MLP neurons of a small language model. Each row is named by its layer, matrix (gate and up: input weights; down: output weights) and neuron, and shows model dimensions 16-143. Each number is 128 + 32 x the weight over its row's rms, rounded and kept within 0 to 255. A neuron's up and down rows have the sign that makes its largest values positive.
Before each neuron's rows, "fires on" lists the tokens most often at its 100 highest values on Wikipedia text that the model never trained on.

fires on: " |", " as", "S"
L8.gate181 [118 164 110 125 135 112 175 162 136 148 117  96 176 180 124 164 106 101 127 133 131  34  96 124 142 146 128 178 111 109 118 131 121 137 123 146 125 132 171 151 134  99 172 157 106  56 166 153 154 138 179 117 116 165  99  94 116 214  89  85 163 131 174 114  98 148 147 145 174 106 145 173 126 145 113 162 119  82  93 142  91 113 103 157 135  96 112 171 113 145 111 168 138 141 112 123 162 117  94 102 161 182  94  91 200 103 138 134 128 170 136 146 175  84 158 156 236  95 116 147 118 170  63 109  85 149  50 179]
L8.up181 [111 156  89 114 130 147 110 137 186  74  94 118 170 130  57 165 136 119 129 158 151  97 140 114 129 119 128 104  69 177 126 131 169 108 191 105 179 129  56 138 104 169 131 172 130  48 124 147 153 173  98 108 136 162  95 125 169 138  90 145  78 155  99 139 112 106 149 144 131 178  86 132 158  74 136 145 130  74  80 104 143 131 147 124 130 180 177 127  96 119 102  87 111 178 118 104 213 128  62  66 105 148  89 110 109 140  88 148 174 138 143 115 127 162 159  61 141 102  90 145 134 151 134 164 117 149 100 130]
L8.down181 [130 139 138  99  66 169  82 120 131 142 115 103 126 118  89 111  75 146 130  69 109 135  93 143 180  98 161 132 148  81  78 133 104 130 136 148 156 127  91 119 105 115  99  56 111  97 122 109  98 135 104 105 113 145  80 141 130  97 134 125 115  87 149 145  80 115 136 128 194 103 149  90 148 109 108 184 139 145 126  64 137 190 121 149 118 132 107 114 104  83  80  87 114 165 166 155 153 154 173 182 170 157 114  97  82 126 154  66  92  85 160 149 136 118  78 123 186 153 200 161  95 113  64  92 120 177 104 154]

fires on: "o", ".", "er", "e"
L9.gate261 [130 109 121 102  47  96 127 126  86  76 104 117 141  95 164 140 159 108 128 188 146 127 137 115 136 123 147 131  89 184 155 154  88 177 143 117 144  99  93 148  85 157 150 106 136 148  76 186  84  60  44 121 103 123 112  88 134 118 114 139 128 135 188 132 108 119 113 163  86 131 162 176  98 123 141 150  79 169 170 107 134 140 140 145 127  86 173 106 113 185  95 129 143 146 137 120 150  80 145 103 127  86 158  98  75 133 127 149 177 201 139 151 142 149  87 176 120 159 141 124 195 172 112 156  78 159 121  65]
L9.up261 [171  96 115 143  88  96  71 165 132 183  98 155 165 134 144 114 170 126 112 150 105  90 130 115 147  91 106 138 154 146 172 134 101 139 182 109  96 114 173 103 121 125 122 153  73 129 138  74 119 141 119 173 154 166  97 107 142 174 171 118 109 101 156 199 114 125 137 115  32  87 132  69 141 139 133 132  89  64 154 113 113 151 180 116 118 111 143 160 115 165 108  96 130 120  97 108 153  95 151  99 151 117 144 117  96 129 173 101  84 205 116 132  77 101 166 180 144 168 137 120 158 120  78 113 111  71 134 103]
L9.down261 [105 130 133 161 107 127 116 104 163 109 147 175 104 166 178 205 140  93 100 146  93  70 129  90 149 124 186 131  82 163 126 169 189  87 132 138 101 184 169 122  95 111 128  81 156 129 151 148  72 127 152 138 138 231 127  76 128 155 172 140 159 102 162 158 126  84 163 124 190 174 108 184  91 112  89  85 118 153 103 187 131 196 148 155 134 118 120 111 112 108 215 147 104 173 144 139 143 129 118 131 117 151 134 142 137 142 116 154 155  97 131  68 167 101 159 131 113 124  82 149  99 153 140 168 163 151 145  87]

fires on: "y", "hy", "ly", "en"
L9.gate468 [110 152 114 147 157 133 111 131 159  79  83 192 155 162 116 146 149  83 105 120  98 107  92 137 127 146 140 121 190 141 146 123  89  95 126 132 155 122 144 128 128 133  25  64  57 151 172 129 111 183 102 163 107  99 133 192 122 101 142  87 194 101 100  72 130  96 123 160  57 155 138 116 144 108 134 113 162 100  89 141  84 104  81 111 171  88 162 108 167  60 137 157 189 117  69 182 126 111 153 141  80 129 171 124 129 145 140 163 139 124 189 131 109 141 129 157 130 145 148 135 193 152 176 133  82 149 165 114]
L9.up468 [179 163 103 154 177 147 132  57 135 160 135 188 149 131 139 125 108  81 113  81 101 134 150 159 122 111 157  92 133 168 126 108 232  97  54 136 164 153  97 135 126 136 139  76 111  94 147 154 143 117 113 171 155 145 122 158 172 153 129 141 146 214 149 137 102 134 186  98  94 191 154 111  83 125 189 142 143 140 134 103 155 101  91 124 131 160 134 104 102 164 179 156 126 111 117 168 174 103 173 128  45  97 159 115 104 156 214 142 102 103 158 110 142 126 137 134 126 157  91 105 172 176 125 141 127 171 143 166]
L9.down468 [172 121  98 149 139  61  81  92 151 166  96 127  92 155  81 101  85  35  86 154  50 140 182 138 117 136 138 184 126 122  92 136 216 148  92 152 102 157 112 156 148 126 149 132 177 102 145 126 139 128  92 109 153 138 133 156 147 117 151 142 116 159 179 169 116 171 128 135 168 121 171 105  70 130 135 157 165 126 101 108 209 111 147  90  55 158 141 140 126  71 204 117  85 174 119 168 161  97 151 146 111  83 116 133  87 165 166 134 110 113 150 147 163 121 158  86 103 137  63 109 107  72 100 146  96 129 143 157]

fires on: "J", "port", "est", "ress", " military"
L3.gate245 [150 171 192 126  99 161 116 128 108 124 142  81 159  96 138 160 152 122 193 132 126  62 100 108  84 149 160 138 124  59 172 167 112 150 169  82 142 122 127 196 137 124  74 109 101 110 119 167 133 170 114 140 112  71 153 131 156 113 154 120 213 159 121 150 193 130 114 129 143 129 123 106 153 135  86 130  89 147 163 122 104 138 161  67 128 104 162  73 151 139 112 148  72 159 169 122  99 127 144 104 111 132  77 151 210 159 102  92 118  54 149 183 119 154 114 147 138 137 129 105 177 128 151 149  68  95 101 101]
L3.up245 [141 138 182 139 108 175 121 142  88 130 137 147 118 140 159 132 135 136 101  98  52 124 113 122  95 161 174 157 143 117 114 104 129 142  44 153  94 110 134 153 105 189 127 151 158 136 126 108 154 132 123 163 164 130  85  93 135 200 126 151 132 127 138 136 179 183 151  84 132  84 130 113  98 142 180 107  79  97 191 105 152 137  79 131 120 131 119 152 124  93 138  90 157  59  86  78 120 120 105 134  43  88 104 185 162 121 106  84 197 148 125 137 147 108  73  48 109 187 109 171 107 128 173 126 129 110 126 112]
L3.down245 [ 84 106 145 111 132 128 129 140 137 156 189 199 161  96  88 108  93 125 124 180  87 133  87 127 179 139 124 145  42 162 141  59 120  87 115 116 162 154 140 131 133 140 142 199 154 117 127  87  66 112 117 183 130 169 101  80 174 139 119 166  78 133 198 149  80 181 141 137 179 145 100 120 124 140 124 175 151 126 156 108 153 156 120 168 122 159  63 110 100 151  99 104 113 106 105  46 131 126 109 143 115  66 174  97  78 123 121 138 147 106 154 120 150 119 101 113 133 125 154 158 102 143 142 101 112 147 179 116]

fires on: " |", "n", "ke", "c", ".", "b"
L6.gate374 [107 113 105 105  89 115 113 166 113 141  81 121 166 140  50 161 104 140 122 120 119 153 161 107 177  46  89 142 120 125 112 166 132 129 117 122 150 104 175 169 132  75 158 111 168 126 147 164 127 152 117  78 156 144 110 145 133 123  94 128 145 111 112 129  33 101 111  97 114 185 125 191  97 140 104 139  82 115  59 186 172 148 147  97 146 165 144 153 106 117 103 145 174 133 168 121 149  95 168 132 143 107 135  96 160 159 142 148 103 117 170 129 126  92 138 181 209 163 146 119 168 181 125 128 131 112 175 119]
L6.up374 [100 171 117  97  49 110 104 193  87 186 124 171 171 113 147  72  90 123 100 112 160  94  92 122 131 214  62 177 111 102  71  77 145 112 119 163 135 125 135 133 119 128  81 158 121 156 165 155 116 112  98 119 121 158  86 110 167 150  98 136 109 109 152 155 100  80 124 175 140 112 109 134  71 173 161 153 111 147  57 105 187 124  86 131 108 129 113 157 123 143 133 155 130 161 105 117 138 211 153 156  97 123 120  77 154 121 149 140  37 129 139 132 126  93 101 146 174 133 117 135  97 139 151 145 118 146 168  89]
L6.down374 [157 169 159  84 110 225 127 119 115 120 154 155 114 108 140 130  93 115 134 160 158 102  87 164  88 196 124 135 140 163  90 163 165 130 154 178 156 133 151 119 107 222  67 132 101 136 194 100  71 153 135 141  86  90 119  82 121 139 146  92  49 120 146  91 132 106 176 114 154  80 111  89 128 138  68 143 135 143 136 134 150 119 108 146 116 125  64 165 112 117 151 129  40 107 143 150 137 129 118 152 126 126  89  82 175 105 131 172  90 145 157 127 130  85 139 177  81 115 130 111  80 112 124 111 106 135 218  95]

fires on: " of", "e", " to"
L5.gate337 [ 93 112 149 146 127 101 129 192 136 156 148 142 141 120 117 183 111 200 144 130  91 140  74 116 137 121 130 113 120  90 155 126 125 158 180  86 125  95 117 147 121  83 102 163 148  89 149  99  86 147  99 160  79  68 104 115 115 118 113 130 128 122  97 148 116 118 144 174  99 137 152 127 104 108 130 131 100 181 138 142 101 133 116  80 132 105  80 104 158 161  91 204 165 163 159 164 171 130 159 125 182  69 218  72 182 210 126 145 112 105 135 164 116 135 136 139 158 118 192 132 143 118 104  59  55  86 155 106]
L5.up337 [ 85 162 160 129 144 133  85 134 209 129 154 101  93 127 132 146  88 133 145 129 174 116  98 118 119 123 217 106 173  53 121 140 120 153 127 130  88 177  84  89 126 176 142 182 150 123  76 142 141 127 143  88 111 110 141 144 146 138 124 132 175 141 172 139  83 173 147 107 124 114 130 102 150 136 103 163  75 105  76  93 105 143 173 144 156 162 131 143 160 140 138 162 169  92 101 121  76 198 108  98 159  93 158 130 156  90 172 147 130  87 129 134  84  73 112 139 177 140 145 157  80  57 120 176  78 110 106 124]
L5.down337 [111 147 154  95 132  99  94 103 126 144  81 110 134  83 147 144 119  90 120 116 182 134 156 142 138  85 157 129 147 140  98 137 116  93  98 109 126 153 102 154 136 143 201  94 123 145 117 166 160 134 185  83 168 172 126 158 103  63 133 109 109 117 170 108 138  64  50 126 146 164 148 146 129 165 108 114 119 140 159 170 133 126 146 122 191  96 153 134  88 133 139  56 129 140 145  90 122 106 194 127  81 111 125 169 102 131 182  81 128 137 101 156 129  86  61  90  65 123  56 102 128  91 101 161 148  68 139 146]

fires on: " of", " For", "c", " for", " at", " |"
L5.gate564 [134 121 113 115 140 143 170 142 113 110  80 145 144 188 117 151 155 142  86 162 172  66 123 163 172  61 116 179 146 135 152 113 127  83 164 120 127  55 157 166 111 155 158 121 129 136 105 148 162 210 161  93 119 120 100 149 128 147 121  98 198 114  81 144  69 121 151 181 118  66 162 158 122 164  64 116 119 162  69 151 133 140 154 106 201 134  47 139 133 175  91 129 145 169 186 119 135 126 100 136 122 147 107 129 157 136 154 127 100 125 177 197  70 150 130 195 130 148 101 154 132 161 118  99 151 122 152 123]
L5.up564 [146  98  87  55 182 153 105 138  99 114 157 167 133 122 151  92 115 171  88  57 132 161 100 143 104 156 113 115 136 160 100  93 171  88 139 222 111 117  75 119 141  92 129 136 150 185  64 109 212 139 179 113 107 103  62 120 150 176 159 111 109 102 154 115  79 100 124 137 165 111 174 131 131 126 151 157 122 182  51  88 203 151 134 142 148 151 136 105 138 162  97 141 146 139  98 139 150 116  50  79 172  94 111 179 128 125 161 139 124 127 126 130 146 110 122 154 115 110 139 137  95 160  94  62 190 146 151 142]
L5.down564 [116 134 137  97 201 154 100 124 127 115 143 110 143 117 139 103 107 116 129 116 105 173  95 139  48 166 127 122  72 126 168  51 187 117 172 194 128 159 104  57 141  61  90 127 154 134  96 105  83  85 143 139 150 115 133  80 144 177 154 107 108 124 163  92 133 103 124  87 145 161  70 112  85  51 187 137 166  98 172 124 152 158 179 133 149 121 150 153 167 135 173 120 116 123  34 110 113 128 108  93 111  66  78 127 123 113 143 131 146 159 114  71 155  93 139 143 112 139 145 104 105 147 178 103 170 162 133 113]

fires on: "\n", "ed", "n", "em", "ub"
L3.gate515 [ 81  92  66  63 126 111 168 142 233 167  91 117 139  77 153 143 151 143 150 119 176  98 138  70 123 134  95 183 130 104 130 117  58 141 141 173 187  83 146 142 164 116 130 135 122 128  88 121 125 144 112 156 197 143  69 157 116 174  82 169 152 110  98 155 135 175  79 171 107 138 111 138  92 167  88  99  90  94 121 124  91 164  99 134 175 128  90 134 156  81 142 110 113 122 182 164 123 108 117 118 126 144 103 135 138 152 124 103 121 178 139 130 113 126  93 217 171 143 116 115  99 120 198 171 129 138 157 126]
L3.up515 [135 105 123  73 147 118  64 203 170 123 125 164 197 119 154 126 140 105 182 184 134 116 118 109 109 122 147 142 119 192 166 122 133 122 200 121 130 113 104 138  70 141 144 174 110 129 179 104 160 162  49 105 119 141 189 126 180 105  84  98 124 125  90 133 140 136 133 151 136 127  88 133 142 150 113 110 123 121  58 114 182 147  90 112 165 168  65 171 113 185 115  93 111  89 182 139  73 129 154 112  93  95 127 179  72 108 100 101 190  92 163  92  94  88 152 115 139 133 139 146 150 133 107 132 132 114 143 131]
L3.down515 [127 167 147 135 147 215 101 127 128 120 149 109 103 123 121 152  91  82 129 159 125 147 173  78 153 129 134 188 100 162 133 112 103 197  98  97 155 122 151  68 102 149 122 112  93 142 180 100  98  99 138 142 106 124 105 157 130  85 128 151 112 128 105 144 147 116 159 200 102 120 125 113  56 165 118 147  95  84 202  99 148 125 137 120 177 116  75 159 146  91 130 192 127 114 147 146 103 144 122 181 184 112 155  62 146 146  51  90 205 161 106 110 144 116 168 144  90  87 106 158  97 141 133 104 185 130 132  95]

fires on: " |", ":", " –", "-", "|", "P"
L8.gate73 [181 163 121 187 164  96 207 130 182 148  76  76 120 152 128 177 149  85 128  83 124  69 157 138 131 148 142 147 167  66 150  97  96 167  85 168  76 116 173 151  93 115 161 114  83  73 173 154 158 127 140 137 169 165  78 141  61 157 128  72 126 104 153 139  99 111 144 145 114  85 110 165  92  97 108 185 135 119  56 122  83 122  96 109 129 133 124 141 159 126 110 121 151 148  64  98 101 137  87 101 123 114  97 115 170 167  70 166 114 151 138 130 142 162 101 129 191 133 132 169 140 160  86 137 125 165 113 158]
L8.up73 [131 140 152 145 110 130 166 160 185 159  79  65 109 136  79 150 143 110 173  98 129 111 132 102  99  99 131 164 104 132 130  92  98  97 127 151 103  92 175  82  88 209 163 107  58 119 119 211 138 157 161 125 205 122  82 150 130 175 105 116 124 172 138 133 115 111 119 155 166 121  68 171 126 117  87 143 122 170  90 116 105 139 140 172 131 127  65 119 147 144 150  59  77 124  66  84 144 141 113 100 127 190  72 134  96 130  92 188 118 143 113 121 104 102 135 107 144 149  87 166 120 159 126 214 104 143 104 157]
L8.down73 [139 118 104 161 132 189 187 156 188 168 111 111 119 190 144 169  95 134 163 155 116  98 137 155 148 135 161 134 159  56 165 140 118 157  84 125 148 112 147 133 147 127 103  58 127 108 112 156 178 108 133 136 147 157  75 128  96 140 117 145 135 180 150 192  78 168 226 132 164 128  58 121 164 106 125 179 126  79 130 133 128 208 139 103 113 118 111 104 130 108  62  60 133 147 144 116 149 148  88 119 172 138  77 116 149 126 128 162 131 129 128 114 135 176  65 117 167 112 132 140 126 132  78 109 116 114  64 163]

fires on: "ly", " su", " most", "y", "est", "re"
L9.gate348 [160 124  61 110 125 120 158 174 126 124 161 122  69 172 118 109  76 161 125 110 103  94 116  94 105 149 117  69 154  81 110 180  35 111 117 110  78  96 139 119 182  87  66 112  94 109 185 135 107 119  92 119  99 117 126 138 112 141  86 175 158 103  96 118 160 149 141 141 161 155 136 113  69 135 150  63 110  94 123 173 114 127 103 135 179 129 184  56 140 161 138 120 145 136  91 118 127 107 145 181 182  85 141 133 162 243 188 130 132 118  76 163 150 131 114 117 169 168 128 107 131 149 163 164  92 113 122 148]
L9.up348 [111  81 162 136 188 120  45 139 137  53 129 153 150 143  82 137 153 151 112  81 124  99 150 130  89 106 125 162  84 131 142 124  98 162  66 176 106 117 129 100 142 134 106 122 106 122 147 176 163 119 121 129 120 127 101 132 157 204 138 218 130 100 110 218  51 175 143 176 106 154 174 145 127 113 139 147 186  81 119 103 103 133  88 126  66 141 176  64 146 136 102 146 169 119  94 148 142 134 113  91  75 116 171 157 109 164 124 187  92 178 137 132 122 138 112 172 172 141 173 146  94 137 103 127 123 106 150 131]
L9.down348 [ 96 128  93 139  99 148 162 130  73 159 139 151 116  45 143 107 101  71 187 164  60 123 136 159 158 163 185 189 160 188  96 109 113 139 160 160 127 187 135  89 110 187 131 135 109 113 104 131 143  80 105 123 159  93 111 164 137 180 170  85 118 109  83 166 227 172 113 129 137 133 106 127 126 117 128 134 138 129 137 156 127 102 102  99  75 162 108 129 121 124 112 156 109 157 118 160  98 106 177 186 108 182 137 179 129 152  62 134 155 105 114 151  39 118 127 137  93 144  88 115 148  98 154 167 131  91 108 128]

fires on: ".", "ian", "able", "an", "er", "es"
L8.gate191 [174  89 148  83  74  75 199 158 114 131 129 119 152 120  86 186 141 117  94 131 159 128 117 140 107 105 131 117 149 140 141 136  87 124 173 142  51  43  63 107 170 143  73 168 146  69 161 134 132 119 134  97 168 117 145 134 174  82 135 136 154 148 147 150 133 148 126  81  65 140 143  92 106 134 151 114  40 128 152  76  91 136 207 152 137 112 154  83  96  94 113 112 132 166  86 136 152 142 119 133 118 121 123  93 149 146 134  97 152 160 112  57 151 115 114 167 105 138 120 131 165 122 123 125  75 116 161 148]
L8.up191 [ 88 143 117  49 105 129 116 200  91 157  82 107 144 112 136  81 183  78 124 127 120 136 110 120 160 150 106 104 137 191 140 123 172  71 168  87 104 159 114  67  78 100 183 164 177  92 161 105 142 114 132 155 188  57 103 111 191 142 100 188 114  54 111 150 158 182 152  77 172 166 103 123 109 117 117 111 149 145 154  80 149 131 166 131 135 146 145 140 169 170 137  68 105 155 126  88 120 114 123 138 136 113 141 124  98 105 193 113 177 148 131 145 125 148 136 119 136 150 138 116 112 119 135 182  64 101 134 131]
L8.down191 [ 73 159 110 197 141 173 137 118 116 131 203 180 160  82 155 139 103  74 100 103 119 105 167 111 140 146 122 151 136 166 159 184 173 136 133 108 165 126 110 157 182  85 135 113 110 172  71 161  82 103 142  81 129 147  39 180  90 147 112 134  96  87 204 181 125 114 110 158 117 138 140 135 126 124  66 141 123 132  71 164 132 117 103 157 143  82 156 163 122 174 157 131 108 115 124 126 184 123 106  80 146 143 135 146 112 148 120 201 139 110 129 120 138 124 150 123 138 123 105 106 121 144  40 140 157 127  66  81]

fires on: "ra", "pe", "re", " most", "ce", "ve"
L5.gate379 [120 136 133 159 149 107 114 122 183  96  63 176 137 163 124 140 120  99 196 113 119 160 115  57 113  85 121 150 154  86  65 146 143  87  98 139 146  84 185 130  67 142 124 124 132 145 161 184 118 184  81  58 129  91 106 158 124 159 122  86 150  80  72 143 147  89 151  78 126 138 157 128  83 176 111 131 114 113 124 185 157 107 143 169 150 145 115 167 121 179 158 150 196 156 150 125 140 127 145 185 170  61 163 132 136 133 135 136 107 129 141 129 136 130 121  88 199 117 143 131 132 189 105 187 140 103 127 139]
L5.up379 [116 141 154 102 154 130 180 135 128  70 139 104 103 112 120 112 130  93 157  47  94 157  96 113 100 146 130 142 201 100 158 131 113  85  84 103 124 152  53 119 181  75 121  76 118 154 144 161 120 119 115 105 115 120 150  82 148 116  37 168 144 102  73 131  74 137 148 169 141 141 156 140 103 170 130 101 118 136 123 170 138 136 144 127 100  91 118 175 151 130 102  82 157  97 118  28 136  76 141 120  93  92 156 138 106 183 147 155  88 111 148 167 132 130 133 172 172  99 134 135 162 179 132 173 116 115 119 118]
L5.down379 [151 142  68 133 159 139 110 146 124 124 177 122 117 179 127 156  82  89 129 175 133 120  91 151 172 137 130 170 163 133 152 188  82  98 107 147 136 102  63 173 173  95  62 141  81 146 133 139  80 119  78 135 176 115  54  77 103 150 111 143 123  81 122 126 121  91 162 111 122  98 135 119  90 110 141  82 145  79 132 143 178 166 123 115 169 154  53 158 134 138  82 141 147 129  90  71 127  94 144  98 116 111 119 157 140 173  73 162  79 127 140 122  62  96  97 113  96 117 138 121  96 131 100 130  95 116  75  60]

fires on: " to", "ly", "y", "er", "ish"
L5.gate209 [142 116 124 126 112  78  90  99 109 143 153 113 133 134  51 108 101 151  94 146 140 122 134 102 105 144 152 140 114 127  84 145 137 170 147  70 171  49 114 135 126  75 155 140 125  80 159  71 108 209 113 155  95 163  80 140 143 108  80  83 173  96 152  86 103 109 168 127 144 110 156 122 116 118 110 128 102 153 102 106  85 146 108 118 123 119 157  74 141  99 110 125 153 160  76 175 115 119 125 175 103  86  72 134 132 221 193 102 120 101  85 132  88 125 139 139 125 153 145 175 115 143  65 123 123 173 103  94]
L5.up209 [103 118 135  72 118 119 116 170 140 110 135  78 138  98 129 138  98 160 160 162  92  92 119 116 119  98 119 116 117 117  91 192  66  88 107 163 135 152 153 141 143 193  99 111 143 149 197 155 167 161 135 148 129  98 151 136 171 122 119  95 119 129 151 154 126 146 171 124 144  93 176 124 147 175 140  54  54 137  94 116 100 162 115 121 145 116  96  85 108  69 182 229 154 166 118 141 147 182  52  97  96 103 138 137 171  94 195  87 108  81 137 138 151 102 119  96 120 168 110 139 124 124 171 140  83 128 107 108]
L5.down209 [139 152  83 156 182 166 150  95  91 135  43 122 168 124 111 132 140  83 110 116 178 181 115 111 104  91  98 168  60 118 147 174 108 109 121 115  87 140 141 202 114 108 140  86 130 193 125 189 159  74 146 170 106 128 140 133 117 111 180 107 156 152 165 129 109  73 136 104 117 131 154 179 103 146  88  75 100 160 109 172 160 110 147 175 113 107 149  74 124 129 135 131 135 122 152 172 199 102  80 157  87 128 133 158 108 109 169 122  71 111 139 171 124 136 180 127  77 112 123  58 163 135 167 177 174 114 153 162]

fires on: "ar", "il", ".", "er", "um", "und"
L8.gate95 [106 134 108 148 113 121 114 210 133 116 132 165 109 151 114 179 131 100 149 164 181 157 158 164  71  52 131 133  91 117  91 151  86 104 126 158  96 113 124 166 124 138 130  75 133 118 131 146 132 197 130 159 186 120  72 147 105 187 143  92 118  81  73 122 144 139 198 140 181 127 170 163 206 114 165 113 117 152  70  62 105 111 146  89 134  91  93  88  72 145 100 150 114 161 135 133 146 142 132 124  54 109 100 134  91  79 103 113 118 195 170 125 166 136 178 142 105 124 146 118 114 102  79 128 120 125 157 136]
L8.up95 [116 106 164 138 117 119 166 125  38 174 134  75 154 173 146 155 112 129  83  61 106 195 130 122 210 134 139 128 144 102 132 108 156 123 144  87 104 137 137 106  94 158 167 127 127 139 137 136 133 103 112 143 171 155 103 135 117 174 151 165 145  84 104 135 109 176 181 107 134  96 152 135 166 102 133 134 111 163 157  74 140 167 109 131  41 157 135 129 130 184  96 116 105  77 103  71 174 146 166 130 108 126 135 117 153 104 173 137 153 165 111 152 141  94 142 119 142 202 170 111 203  94 147 124  66 150 137 123]
L8.down95 [116 200 137  99 150 146 114 160 121 108 116 131 140 156 177 130 134 109  98 134  96 189 146 124  65 151 128 167 135 217 150 108 135 190 159 116 153 123  74 141 139 119 123 109 138 126 126  76 131 122 132 121 162 155  79 169 102 175 127  52 114 126 143 132 129 108 173 123 154 107 186 157 107 132 162 154 157 148 167  92  74 110 136 169 140 104 119 152 135 138 162 126 167 110 139 107 129 125 134 109 200  92 231 128 121 104 163 111 161 195 118 136 127 197  94 184 153  90 132 101 131 108 115 117 165  29 134 124]

fires on: "\n", "gh", "st", " in", "ed", "al"
L3.gate148 [154 180 148  91  99 102 122 137 137 131  83 103 177  84 132 143  54  91 128 139 146 113 131  95 137 125 110 163 170 134 115 134 129 159 144 139 105 135 135 118 154 137  91 104 149  74 227 119 127  96 128 166 179 123 166 121 180 105  98 111 124 159 177 124  87 138 175 184 164 172 134 151 101 142  86 114  76  60 100  73  92 129 149 129 134 147 111 107 199 123 148  98 115 107 168 172 129 140 123 123 129 135  94 106 139 117 151 101 158  86 119 174  84 146 100 184 146  97  61 178  53 161 114 148  99 144 131 106]
L3.up148 [130  86 143 118 161 131  99 143 141 138  95 114 106  84 172 122  57 110 124 124 160 141 114 155 158 221 125 138 144 100 184 146 148 129 128 173 121 112 110  42 167  96 119  91  81 136 145 101 135  86 112 184 127 158 168 144 188 133  90 168 122 107 116 118 126  80  98 158  96 152 145 144 142 115 127  61 127 153 112 119 167 132 118 137 155 103  72 150 159 114  56 154 102 141  95 116 113 120 140 133 138  25 128 141 163 132  78 182  96 146  86  90 145 112 100 151 187 136 131 156 125 159 137  87 163 193 138 118]
L3.down148 [171 134 124 137 184 151 179  88 164 128 117 106 163 137  71 121 182 136 148 105 127 155  90  77 157 214 183 139  73 160 173 102 191 152 184 138  41 180 128 131 147  98 126 132  65 106 120 167 123 107 124  98  90 126  97 154 130 151 175 164 120 106 129 133 126 109 137 138  87 103 109 146 133 156 101  91 154 140  98 152  91 150 127 138  96 128 124 110 126  92  99 161 150 103 143 134 155 143  61 172 155 119 149 106 146 130 164  80 161 142 115  90 233 122 121 128 114  95 162 150 142  77 130  96 162 168 154 122]

fires on: "se", "e", "ach", "s", "es"
L6.gate586 [142 137 168 172 161  94 179 118 132 153  90 128 108 129 110 148  77 135 147 146 166 119 116 108 104 113  97 121 157 123 130 167  95 172  96 113 102 155 129 107 138  97 135 166  97  93  89 144 111 117 139 133 123  75 162  99 117  99  87 168 107  67 103 104 125 110 109 117 106 155 151 141 163 173 111 207 109 197 139 150  96 112 170  61 134 140 134 120 174 110  83 169 132 198 193 139 184  75 154 129 148  94 167 156 109 140 157  93 149 176 141 133  84 126 133 132 177  87 130 107 140 175 116 104  88 125 102 119]
L6.up586 [109 214 105 143 114 116 131 176 124 128 146 131  97 122 136 133  77 145 122  75 115 148 137  33  98 142 136 134  90 109 169 149 156 100 167  96 112 163 111  78 108 127  98 143 170 201 113 145 113 149 115 174  80 139 122  73 130 154 127  96 164 132  95 139 119 149  97 152 186  98 130 134  96 131 123 102 175 157 102 107 111 116 153 118 162 103 123  91  96 130 104 113  58 115 151 153 151 162 103 163 122 172 131 163  47  90 125 148 102 155  46  89  46 161 125 183 136 135 133  91  87 167 139 173 151 123  85 103]
L6.down586 [138 163 133 121 149  80  37 119 171 123 156  85  93 118  84 135 112 134 146 118  51 105 120 144 117  95 136 121 102 137 172  78 125 160 130 144 165 110  91 123 119 141 178 102 160 129 132 150  79 143 158 200 144 120 132  87 154 115 124 101 140 150 196 174 184  62  93 158 132  85 138 130 173 150 147 124 125  55  65 125  99 151  86 112  83 142 154 139  76 115 166 109  88 203 105  91 162 153 135 118 132 106 137 155  86  93 168 123 135 106 121  98  95 135  85 101 112 125 117 133 136 140 123 153 117 137 142  96]

fires on: " he", "e", " Ne", "ie", " Ex", " ex"
L5.gate153 [163  77  99 153 138 134 113 122 125 112 119 129 125 133 142 145 139 148 100 149 115 112 131 188 104  56 156  99 141 112  81 143 141 129  97  74 110  70 137 157  92 105 153  92 126  80 148 106 107 147 113 169  80  60 118 186 120  75 142 104 148  82 130  95 105 118 161 116 106 138 179 157 118 168 120 166 162 173  99 111 165  99 126 141 180  99  97 103 118 135 148 129 189 208 101 180 216 112 106  86 170  78 133  94 113 199 137 185 108 108 122 150 111 123 168  89 113 172 176 127 127 133 133  87  70 200 117 130]
L5.up153 [104 112  95 113  98  83  93  96 169 148 135 115 111 101 152 134 116 171  81 107 113  78 103 151 168 134 177 125 117 135 170 131 131 118  56 161 116 121 142 184 136 143 111 104  94 143 136 108 123  93  74 104 121  55 149 111 102 194  74 105 137 131  61 163  85 100 126 151 190 111 161 133 128 145  85 121 128  93 122 118 200 144 111 134 175 147 133 111 123 150 124 108  87 142 139  75 128 196 125  67 114 106 131 154  52 109  76 133 111 118 125 171 114  70 131 129 157 162 139  71 125 108 154 102  88 199  85 212]
L5.down153 [151 138 165 137 153  89 120 128 170 135 130 112 119  98 140 107 151  87 137 103 195 115 215 133 120  97 161 127 132 119 111 156 107  75  83 110  99 124 135 165 101 143 176 109 128 180 102 160 174 161 130 121 112 127 103 116 156  91 110 143  85 100 108 140 151  83  62  57  93 125 160 129 133  96  83 176 206 156 114 165 196 101 182 132  98 124 160 116 116  97 125 179 184  71  79  85 167  67 123 165 149 108 160 139 106 125 176  84 140 117 129 162 115 127 143 126 165 112 128 123  94  99 153 163 106 136 115  99]